Weights of a small transformer language model: a variant of Muon for these matrices, 3716 steps.
MLP neurons of a small language model. Each row is named by its layer, matrix (down: output weights) and neuron, and shows model dimensions 160-255. Each number is 128 + 32 x the weight over its row's rms, rounded and kept within 0 to 255. Numbers have three digits each.
A block is one neuron, or neurons of one layer that tend to fire together. Before each block is what it responds to, as a language model described it from the Wikipedia text at the highest values.

Description: Fires on a split-off " b" that begins a common word, usually "but" after a comma, also blame, become, black, bridge; rarely other mid-word fragments.
L18.down677:122139116083135140102121130068128097183092109174132123122171115134140125076111079162126125173137060128059048121129082111071135118148193140088093138116081136110185159080188107096171187083106183051196103138211172104108129143096054180137122139117107150093166152076161123136099116119141150140

Description: Early fragments of a verb split into pieces, right after a subject or adverb, mostly the opening letter: b(ecame), g(uess), d(ecided), arr(ived), emb(ark).
L18.down411:128197160131120147091103113059063215110112106127107129108167105056094154081122118141082071098116104087115206092099160080130155118121145140095136159110146065120146142073112143147136182094140116116119119195141129145085123124155141121140143134097120157128104087162104121103116103195121147152

Description: Fires on the word or first word-piece right after a sentence's subject name or pronoun, as in He also, Kerr re(turned), Drinfeld in(troduced).
L8.down288:187164178101111110110144147126173145119153099118109163108122110112174141119149093174090170151102119160155107152068103095093096121164121106069169108154057131172152143169151111151148132085106129126126099162160054101179122132091160201166121128193088142093113140162153158129131086135080109162
L8.down403:128148165118066118059147170150148157110116140152155141140159159087152136187127133181125108071121119140141154097080051160141143127130126123122080059058100150154098131092108088134179105103184107101063105170067121117127082083142175181129146081137127096120177142140079175133130083117119143106
L8.down600:090175064147154099062063142119080104073099123082156167119139153141098121111124104128107121115121106118106172189165092136163084103157105136115151093149157179126098112141157076116101173118140151122118120131128124179118156117121145129140100161115165144116120202162180200113121132156143079163
L8.down718:185134186108045053168157144077134146185137086141080161193149118152105152154173134152104148100132127111143070154112170165195135088130115091100167153167113138118147159156153087122164114120118136134122124138141113137133072093073095190192104074155047110082134125081139171133107099088075112137

Description: Last subword piece that completes a split word, mostly plural -s/-es or -ing, e.g. hall-s, titl-es, Swimm-ing, Footb-all.
L11.down3:124113174114142145025151181140125130094116103137097111107175135159110125153200122100112141114136112107182146125108159098090182180148105087157099148133198135158141092122119141158063230074147130108116105112145126146106034132166123145123099066191124173159115104097123104119118176133151164080
L11.down31:155117144133178151160125124164107158038103178129117167127048146129193088152155111124147117141140158132126129112105142112137143145129097091080163168101128133159154150113101182096126161177081062171181116152125139120150109123133068105109168120096096119154103122146127146123063071112120080096
L11.down67:091066137140142153080108186105181096096090103085129071147128163134163094169123098204120138137131099091137146101098129133122134120152166071145100240113111192170113142117146102105126136117134068107113148176142142085139166111126108126111156125241085105147101138172137121116152102138190104083
L11.down207:108127185156167132089162118188123114173077102149126108105132155114091098129111131110073137094128080153109069152087126137115161118129168107064180165135148078203133122133138105142154203152088108121166146072104079138115123151140140141173163162168152118131148188143141098092122098091134138154
L11.down232:133087100115122117103160057088103157139160171028142147120145149159137086151112132088158114162099048169110072174138094166184181103159112172114079154128107085078177101174105111112143190125124075141155106090183104136055138161131093173163055079155141114143159161126131137114132139106145134136
L11.down318:144116094164117075115155110096149097130074141188161109113098095067115144082141106154066135191130111140198088099127183162171184060123145113053114135097081121129111107093137157166071120103140113134093132139129123075117119150179116115083139168159128126166091154098132156125125167208162079164
L11.down325:120175141095125157096129114122132064078132115113087129172170118100133140121093172131171101131103068172191093159038181150096170111101127150100183176143173147145113197135186144130135136109232095119160165099104112107143044146111108093096135154155165139103116122120142159125106187118132145140
L11.down332:099138099128167181130073069054147139111072135093153135148175147132115157102166167111156081122159154105116208117093121126136119133192131126170137123146099190138127128173057122146080111074120078122130100155066116113151088078176147120174133121075162184118098141120128103186136100108118112109
L11.down342:103094216162133117053102100130151153101146139132092157146138121154144055192142095189076091103127163113153095102102123073160102125129124123128163103124095182125141131135171154083155114094126114104113106136159155093142149080136063179149140099147180117102162105132159215099162162123154125096
L11.down403:088144123111081085077141174170103073120146141100139127125128093202125124101109152149137128091171106183100132139106140119079147155158124128096175130132182080091151131145141114130129154084094148079143097132145096162142119145170128218146116197130169135126132085147132117121173129111089160127
L11.down410:157159168166145122078138174185104072142150150098157118113110095117201114149153107121179132118179119091129095105138096187098116137152140094104157087138095152122094143149111095089103110141050161164161136137146113103141175129115119116094179171115115096186119142093109193102127120099158193215
L11.down471:157147153175141125071067154141118093076159131121166086161151139157102151120135129170109154069147133131144111056072113119109070107142096112084139169086126129148065112137127118158080129153187100108170073161120141163115153096127076150123118128158171133142148120102074127140171096104120151149
L11.down537:255129125110111104103099129146117083135127115156144117138154139121172093168164091088114146154088108101173136103132185126120156115187101127100105175175143121147141122086088071133102101101126146105144182086133105113124132158111197161161085076089128087179093111072134109144130176149099130104
L11.down538:118092125087121161148113126106139126159101086159145154111098162169144152106082126094106146082159131079142119147196096096152118142171113126151143098110181133129167157125081184111119150144184121121105216144152154108084129186103104118127117082140118077095159165108093187158139095155139137058
L11.down655:115083116144121125107135110110137132099125127105111136153161156087095108141148078136090120096167130141117102165137090081069170145168165086103128205118107119129146148206141169121117184156170120086154154128124095139060175138188059151160118093118173127164155200088152091107165086073107149124
L11.down756:124084117153107111146125163119154152071224086099152169187102167123087132159124129118181138116103172141143095137115116132164201105137144080136093177134110131127117101151172118128164137133110131032122119111116157155168097087119077120108156096131099079142137082178159145187213108192121144158

Description: Mostly the |---|--- separator row right under a Markdown table header, plus cell pipes; also split word pieces in prose, like are(a), est(ate), interv-i-ew.
L8.down153:187151153096094144090105125114104149099130107102089083122198186164142128174136133103115096146127138200132180098163076142097142127129132077034130098140166106105113128195160168110096199124107182118105077183143188102116137083096121179081131101152132141136076063106159136144132156148083137185
L8.down504:130157077097103118103174108098122127137138153159145144158107109142187145155140050136170100065115137108129171117070107140127105172111138151128113125204153097140092132125135114124073060112162095125109098126094146167126105169113207102088157135172060147121103196165142097152139154133213129070
L8.down596:139134093105099148174141142141170142162083157150184085124137192130132117159111126097091114142103129130148126160109159140145179086112171056045138119118149140096080105175132148203108125188136062126147082108156174154086120170137121128101121134121135103076141094105143098116184184124112133186
L8.down626:116083123110111089156171146118079085116146109140132134117126121145207114112084132152142131133104132075095092126178161113156081138158098140167081140157112098095135128155133153072130129136161053161115105130174081164170084113144088180134135075162173095138160186105122083117120086069149108072

Description: Final word-piece of number and quantity words before a counted noun, such as two, three, multiple, many, several, five, 5,000.
L8.down273:107113158135123059139102094121112107109129178156068088104155131167120078172103107202145138168111211125200079102120131129104165166100179130137121106133184162112124111104112114118150151101090125158177116087120158089075136139135107092132187171156169164119152144153128112129114073122143151067
L8.down521:061140160104165117100127161118094147107169149139099134090115104117169124160154126137121108128098166149157106165116119108135169124143195188137201085114145113108124111147163115150129135179103165101136160104105107068043083129167112171161164138168049154077144101160119160082117144103121117066
L8.down588:122146137163153111102128142149069140131110154116146109128186101052157125085131147137148044167142144190096123127102094107108127095183162098113179118201136143130127163144140127114170135156192118148127101131140094138121156159104155120112111100111153175156136180139142133123108118136172081065
L8.down666:058077140182132179110131135175136113086170170103126090074204041092076123131152147137106134115107108087144090145126100124060165133102198104122139100120139176146107138085139144151156162124170139104135156080173104133154115085142112141172175100165134132162190057118113161104168137173104111083

Description: Short first pieces of words split into fragments, mostly " b" as in "was b|orn" in biographies, also b|ut, b|etween, le|ased, un|able.
L11.down144:141105096126154112157119139123189133127111163092166102083143144115121179101159124112140121158187116143124165169120119046118162105164077091162147042079098068097136131147102141151109158116060088165108142113124119119150175168124157154095111070139181150094087139202152169123160098134102090138
L11.down161:102172181092149125153092118155113146128108066230085144133111155158153120147137130149038143144155098168151096161129112128097135068174183152114079130137120105142130131135119090187122190102113136098100130162140083146128163184091138089136124207189129097142122115107175167141115164153111140111
L11.down184:099091135078102176093094098109176136113130137114113094074100155103134107157131128152117114184170121121155109094117155134077167123109086209131128057091181133110113117121146031174126133105132147158110159114117106075114094155146139139135112101106172133104146135136099115136141161134136128100
L11.down272:151122133158066175109141147161116087111099137092130156150118081114073101168125179134119152098134136135173130170147136081175133117227129134067129172143115144103136104096102144099135178114117162072143146105080164169104145100167135151122120071117118160134084129131110150118130134072063144187
L11.down311:212148120113135090108109075177126064154120167121136098201056195098095091124177153151144135154131066053155133118163166139156133095145124181117105079161120149145124087117079138099151130072119135099183127125137115167155180149112090113094125165137149171166142130139101210135120118127151157133
L11.down408:151130129139138160115055112132135098155109114110117173115164092102044167162143144120119112112151119125109112197164078140177140118187161101132123142116114131097179097155122138080159162167076178115152120096144134145144182117127162116157096175137158143150157084160048159124202108142076104092
L11.down447:124173136127130102112090167133133043098140182146135176141114149121122149132136189139153131143117135083175105089101083138148139141183164119103091144146097150166133157113123111144142105071148163103050084155176149148090122175199203085061080149098105132100158128116175121189112194062117146119
L11.down468:038133176119112093153092126124066120149105120099079167135151118131173112164151202177136138110115165042117095125066130168124139133138118094137156166139124185081099119134171152142084160113127201151136142148086128064124091157110170189142144086083191114076099153133136138192132086165128141120
L11.down578:102134112144105104132124086142126094091133106139106187103134095102153207107119083126049132111088085117126095123116165117113143185092131089075135147121130107139125121139107120108145130144088135079132120183143123141159168097108092133142124194130126149137082104096072155131157133147129145152
L11.down601:143133138169154112141184169152137173178110154106086135122146131136177124135112095093145106125150096120074135132152158122095136103111166151108153140123134123186129155124121125109122139063075097080075087150141129101152106121133128061115128099131144099112177141126130127149097131113117117061
L11.down602:119116117155148161061159151072173109122111130157104037135134137135071176108136121172109106154095116067109064126172153105135138124175176089116137108080097138121154113129134094099106101083097150096114116130144120119090207116165086131133125128163123118166184156163119190122115068197108146122
L11.down610:145100184094194152147135153122159117130115131139133114125178114133095106121117092105121148101130132167109082153125131109064152094158122163119090093110049090070106121095098165084071142124134132120145090117148127192193113086180187153167161164146141105140061122092141101144136164125186122081
L11.down642:165125138144091152134076149080115100154155059207118157100185098113083157185078155099134102099143151155082112147143139156117134111101149107108104091168095122099149128151128137150065123116098125120115159181118088143120190080108132086131144075149165156112101184121092125070153138171145127094
L11.down678:150170117086163233145105111156077120148105134111120141131080135095161117144153101168162095122102140133091126132133174068128135104147142133156123161118168127089189179073140089132210112134140168132124152154154144073182142165164129106086105074137122098076124166103211143157085117114108185155
L11.down736:096108170115139108142135119095141103125090173165108135137214100144098100117108169123117096057122057105140146158107082122086169105206114171083109160159048073157102112114140189160180139116150101138135115132067098097143188169136200096144070097124145145106086100164120161098138118090150048122
L11.down766:078130087204162141120157130153137098151037099127119123107108129125088101085102112064091120054139156075182158124053106126115141181117148100142116133114138179158115136097112204128132155109146145064187176150115151082098164101181152096140125197141190173134152156162154094135147139148093133160

Description: Single letters split off as a word's first piece, mostly b and often after a hyphen, as in -born, -body, be|tween, b|uilt.
L8.down283:164154100159162178168091145199092130096147084127147164117154193163099118105123096114150093178182137128102174138157130086107114164136133114079120098144102104119105117131102142142089179073145118164153157171192148063109115120095182131132126137142096148081169115100119090100102150149130157107
L8.down292:091145122130076133098119121077164172155142100149109095104151125101139177135091136152111151140075103146151153179119136118135147137109170181099139113156183167152125072104161126163189155125197152158118161099126114158126168131101136120177101131137127115086158078114150157158110108126155108104
L8.down755:147128146164106151072115120098160074166088122215081104159150119139104102140166077166109206205137110096107146144117094144113159163083148126099129127162057190148191157132119139109069096131112161073139088122133073116074147095153120157123105098188093112101152124142138140202159063115138141124
L8.down762:155133141137136157151114127114158128157117156123043098173123125182131114145120139143147123111186083105107064181180143134168120155167131103091127196073070142116131057100059153188101094122090150154138169190137072140147107163070123145118111145104108112108119044139069160140141164125111128104

Description: Final suffix pieces that complete a word split into several tokens, such as ing, es, ation, ence, as in train-ing, loss-es, maintenan-ce.
L8.down1:165158130147131172101133114146176133032128134084093083165143112107152053073143112098171158121090169089130089103137116175111122147133152132116120180117122129112124159090090110114150146136150121084148164128094137137116170134120158145170127088128199108146150153100132096115189141075085147076
L8.down197:124132100068148165228160068107130124072084136123152131157173145082133137140050160101112130155155171108171115196156136121166189096111157123170118162151161112163116126129085159079074105166128149099092113100137168141124158134112131073110156123164140129143094129125138127115092172077132112098
L8.down640:147107148116117174114110051055188116135114142108131093136165154088151127214130138125034146107140118109164063178125125068117117123145142175162131078133089180135132153168170132126131097100073132102122180113092158127139142123112105122166147054168135108141116186146150109116184133153094157033
L8.down647:115094133162130112121148117171105128052111123086132080134143054131133167124128111115157145133143173116114101110129154092096157140098147122111140171145078141119123090173131114153104089067200167175144078093168091084135077092140121159122105140110175094149123110068142133186122136153101121067

Description: Word-final suffix pieces marking plurals or completing number words and "those", such as book-s, styl-es, thos-e, t-wo, f-ive.
L11.down33:168107166163096180121130180120107139132149092014090114099159114080124054176152127099111144091129103079180018139106112102172181121205151172142166114137146182144197151119142161142092143156168132141107132135138106080109101183186190153188118140114148175124129136106105101129167066080128131146
L11.down39:127103097116087133144144108126123088099104161121063158166166099125141134108112083156097164148200134109170090133108127146146114098096106126108109129135181093113176116087160156196107126123132138135092097107126040159146130073114160123156119131129143119151182149192171169115166017142065093111
L11.down63:145170137132150075152067066085121115093098159138089130113162087095081083110095211182079152091086094144170143115170130179116130161135078104098092137071082154132120122131182145105165147099156116101135138122182106135144071133108120103100110201133097103111116119102154134150185122139101154157
L11.down70:095096149093086114148173115045145113194140149121151060180162175097108175149087105098147123094147110133145149135129157112138101176152161122105149196099149183145158109127106140086161117197158128090124125107111117040088106149127084143098124170090083108128134120143119130130162058119101116144
L11.down101:102095152121141100145100123095175173167135139196146156172131108113086123086112122111092103151091178131120125173154094129102108135089133106161086170144138112115129134156100130114090089144066082143123155200175107148162146142074101144110154100110131049093136133103195138143059109101103126164
L11.down125:145142072109144101142148165162101101185109095109108138087167074141156126088106106134087064126177150110160110122150118113143123152120089147139109161161141144108172137044111137047079156086169110081135104133095159141145168181142130112153197132076062111172205119123114120146098120090129150051
L11.down167:216152131123094067151119152146139137174183116164131109168083219145121150119119077156169117139097098157171113080109127100135101189063170157123104081161156098206096171160133154189153084128142103144086111127161108094125154084125105110164150143187155115136132132080109101141086091114103161139
L11.down275:112134143139145112114108156131113108055095111148142132086132121137098185145148060061131174104148094108079127028143140113178163122111144111083149093133135093164161109050102119167062164096190106077121156157135122191135118148195125171114119075156163100118136188096121120140188114128113134121
L11.down277:067142181146162098124142151172115178096139108106133144146207070161119142145128133113112142166146088095144139146130207085134117082144110156116169076045144134108172146117142169177107144145134131056165173168123101099144112138118156080153108137114142123081144093125113086107135194063104142095
L11.down347:041124090127118101076129170171062096093082119070130143146166181122169092153127173096163143138109102114129172121126103131137145165170147121133111088117145115128164151156126079112094084132178092179172112130126134111076114158170180095160169094102147144140167145087113114141098238090135150111
L11.down379:088156179181142141075140131080139091070076183098126119095163111099148094125140137128163112090195093160108155157146132112099175140156104149126205137131137101154109127141094151185166195129147104142131089149119119167062159135165129110188125128067149139147090124171098180123191132078109130119
L11.down499:112115121101097158126166093105103156163042147085104158125178097094126129181140165102113148134103104105106111109096143135117172143166111122080200102061103106159131110088092153151154126138147154113188118150124084151130143150105114114182130145158127148181165095146161163153142152132068093097
L11.down577:103102110174162125177118136146130102119156106096208134146092094082112120171150136139137131119085142137160144112142104039176106148168152070144160172129155130112133156127122100107149059129089084092147146120134154112124111116192112181140111193160069162099131142055128142149144086156095169143
L11.down584:101167126162111158130098112151079166147129168086091121095139190134148081179128103172113143084181087126154048155099097103133165105159092175093127159178147156126135083092149140115150140083150106093061157092145109108129102181095112091110105151108178157126137158128138141086183134160096128134
L11.down623:135121124097110173152106121146086152091100098102117160102116166097058107112156075133151171159088192110154138113144124147138144157163127126135194110115077111141121195126127154131139090110109162147172060205087096057181157162110096183140113100157129112098127082138132169078117094138165184183
L11.down644:123125103069113106173059102089172109159172094127157086105087140117138192142111126165098110124066134132142165134133116145109136127018124087183071128090144146124111113175130037148153101129177063129114157124185127127135144122135089155136158105170117099143097131091146162157152133104105122167

Description: The first |---|---| cell of a markdown table's separator row after a header line, as in election or sports results tables; weakly, mid-word pieces like Ear-ly, Discograph-y.
L11.down61:104134155125104110131157127130103175165118099146175157172161104123140159146146119115102062124138085102073133115115144109149186127142104156118212097104127111133112149135118172148102134170141099193168140150160182184129079132116104058091147095096135102100079107093084153109137149095118094124
L11.down65:169097183117096147108175080165105109081092132194156130137109124185113063165113105088115149122120130097153115092118104162133151104137080086156140118147119130101125105154118103080139110130093127149102130165084114070122143190121065061179124134161163150123123108116115106147140128202137170107
L11.down72:147153090132175124150120119159123121137173098131057122167121129093094132131137115085068151082129054109108096109170085148082159110132154116144155120068111104118160136088172121149168157101116083173102081098134111074144139107143143127114167136180155124065133129175121178106072141162018192101
L11.down82:170183168044102192152172136127110154201181123112064102132149086156082153095118126199125128114102164108124134113118128083161127158120192142141138098120143124126087104191124126150154123212131131095122157142091152153142112168103108126116133095173101109120119155157153087103103121110140131126
L11.down115:139107150119097159080134076158135139157111153102141124106083142170126129056128096153125152138153162187177113125109078143165116131143110159177126186124154079121103114111158113090130114087142077091174166160097130104184144070133094090079058204132158195092090147150165137110098127096131110156
L11.down367:119128118186130132149058152130127130131090131063148167056154164145077130044090106110150099143128137157084102063104100149108119106100156112059154140093131114113112188119193152161148091174115148148159134080143122149139174121101144156129122112135103179146121083144175105144130077107127145133
L11.down406:110119127161119160132133095125080148137078154132112172132114150153155157114191118130153137127171073105093130111104129137152172110200089066116068105117155126065090169160083138066138160141118142114108114106207149127188171128156077194139088169113137123142150101147121145154146163048071131106
L11.down463:087148182098189119071170176131131176080104151136085088171104103187090135106148129143177083135146181123144167166080108130135173146118094148136133093156090120136075123107135103147067057091074154139094166116144187136146150143129128154102163139103161147073164152153092074086147103156142166113
L11.down473:115141174116152123144108143132159162102117104067156133169133130071094170080101098121078147117092134131144120151123125189118149099145104154079128148205142095163127106133106143138089124158136171132112133168096143079143203137109093136138078102121152115153165116127081117154177109077127115139
L11.down483:116143117152116117113163122100092099148074117096118127130178160200076108143056098076177084141129167152130115157110069136121204178177126146104160167072032142094078165135101164135214074113142094127133146141127079149107138105141153107090114155218098196130137166150151092133158085104107153150
L11.down600:172156172098109110126100137048092162138147122122150089133107187134118150120095114125176186136163107152118161088133192158135097108138116104166096088174192085133102107142202167116168138113102165182171142158113139036145118156111126178066123179174125085130120187117162116140170077162123125201
L11.down646:120194207092178124180107154135164106152134128068104139143165109128142178147096116143138138157130179134196090110107121145152125143154137085130120069126114112132116165155112055117122115094102163120080139085101094124128128133141179108123159113073185142128134145221183110153117179039140135144
L11.down702:110137117084110122063105127139149098143128094140121137106181083203157138204167132185132145154154160100146115148152116123095183164141118156120160093155143139106127109154102138152102209161072134124090112125149197050096067151079082139105126135134144158127115111136175127172129158126159146109
L11.down711:179146031152133198176144090094134118133096150128113102116096097149153120147129129133132131148094152104130130201136178120123128175095108169093072137123152137137153149151164128143104152158118099127135108202107147133113077102103186089166144145146075117091119143106134085125109135215162155148
L11.down742:135161073134136102077145165150166137194083109107149156141070142165082190091176175144163098139140114132132129159058100104146185112158099186136167114163121126147134143094105176116119103204103063185097155086131191186124137150090143090191090156142155151137152099139090165120162091079122105146
L11.down762:084132076147107147112143195122114113162104121054140100154117125083129085155187105070137139098101123154166091128094079110124115115132080130083107127170098198141165151144088163166134141097085155118121090140165101086118119193133134086124137089144072093085134117142114113132141109116197133153

Description: Final word pieces that finish a split word, mostly plural -s/-es, as in Link-s, Vot-es, Turnou-t, accommod-ation, often in tables or lists.
L18.down177:078132150121072149120092132134140122129079092092101138134140134133142076110222077069129138124135128120162141104125148066044168141118119103141103117199085132152144079153131148072123127081172114063190150122157104141112098089134131127205165083147118147160111094162112163130149088113126127118

Description: Plural endings -s, -es, -ers split off as separate tokens on nouns for groups of people or things, e.g. students, historians, railroads; also table pipe separators.
L18.down288:137056151129089111145096099111171160109126123088110161129142130108133131141145035130085131144154136094170089144105125125156109114146132119111100071162115119123182155167207069122176126166222126059163129112154143096164106129122097128114159122152148157196122106084176073191156175139142127111

Description: The first token right after a sentence subject (a name or pronoun), where the verb begins: Tracy only, he was, Guren informs.
L11.down2:148167092115165138127134119075173126078152097152099114173139141156134163164160110155099096132147139129091145170102130158109118169162116103136165133126110125086153112117110080123123147129110146114158165126146094180161138131008128076129120140117108094090087135116158158081155105128151125108
L11.down42:145128088141129136176115182177115086162176069077163131147162118130148116134141090127141217091073156163126117192103196132117149171090131154102136133084128160173145127173176078108144153155086088097140134135172095133089132062111090141108114158105101126172092134114132115078089079113080047076
L11.down46:123112119203140108183118109139110071111053167128157142104123095149138122163076117124191082155139128086215130085152081173145058120181110153098091127100064147118183145188122107116095194084158150109100102172108089151150061101121105168151113119133148168095098147162107159119102136103086176122
L11.down88:195158135103108108197186107157087156171090127148131084125164078091143134180154121107130136102167117105116093154099089149141139093081159111107155097126139086153135140120103097147178134120118105173121110097107140085111112088096151166148115066150097158170147089148126130078090115117148144137
L11.down174:155131119083119156146176177108120159084071131126181119143121113121155127110108140160153152131106108154121120111123121082215218138181092145097161109138089054133151164147122104162163153098119132100128058142141128110087161097140105105089113128156096158122156134181114123148150044172181141051
L11.down219:150163118103096116129000117162114089070174166132169135143131127170139161187142096105105110160121163151151154137086129130136122135161123144130171113138128122122111112157087076165081131124141162081153157115181153139103159097167199050133174130141148087155109122112154091121102090149064111187
L11.down271:126181129204119082121087168119116149162158133154147194094149145139097130142121142088238114117074215113150149133157178128118110136093065113109100157126165171123179118151171101128096128164146136028159154169111162194079085162124090107155131154075121097138105132181139121132105134139122110173
L11.down330:121144106131145091170132089085131131104117182129126117169124103109156113118143091144156147069148098108139147113150080112134116087118161150176058172126189151084118130095132137166101159129096179173131129129165096138081132124162131124140138017117129134090102165115116096135133114055129140123
L11.down348:149167068078138196056140167142140134088078028143113154132112140136138122162110126172051105081117115162192099117127141180092089130178055118150137122130186113109119115139145100114130160167142198124114130102152113081126146111083103077175184141093123194156113096143146129097126105119130154181
L11.down359:173115172075166091108066122170130203156140132103043130149179173114136141174130144101136071072103111101100164135145142125133095086152181135154192081132178111163131155088134081117115082127107117160094158129172081101090133141153121092103150148085082188128190107169168137119150062135146124133
L11.down385:086099109204074122094111133144132150119105154116153164125126195129156070142139137111199130090123056132165119126117181128115113172119165179167146164133181075124114039080147183175155122141115109136167139167075133079148121124189153092099128140100170145163115140140078187095117114158129115152
L11.down436:075131075117059105136106151137080122133147050139146130135117143164130182108084150096137101128100153107069087140144132076131133184094131190128106157165173093086155133135135149133154177132167221157151170136166142077131144207139150148104159144071104133112144133182121160105135094124137088113
L11.down464:023163110109126132070155120094144164117116135097089090094049197130145160198120058149116199152138147121119071158149094170075129131091108116160147135115186135155130193128123125119166130153147103183121133092136121100132162139116175139125154063096124064113169163149151153139103090161223125150
L11.down513:178107138104099158125154096165095143145184118119141095140173114078188148144166155136096100134137123143145081066123186129117111121088150184139169125082124166163157092112169108106184120095144174136085145174093101062157104162220129167147148132127079127107126096114133179105121090160142113116
L11.down524:090173126132104146152062163122143137088135170119087116159126115114142148063123134070122190063142033102101099056131080120147136119153173088076109090084131118160161159145135156083093122118162136097089129098194129117113130083179115061162114177094140213146132120112161116114113152109122208165
L11.down698:108150187121071097111114124083156170185161103115137132120153122142106140101126096171134131133120098094165148116168149116149123142132121115111131119133166101169139163116182086191163138113123130123105195128110090146106092181120136191129078097128107118134145123120136157162147119117061088188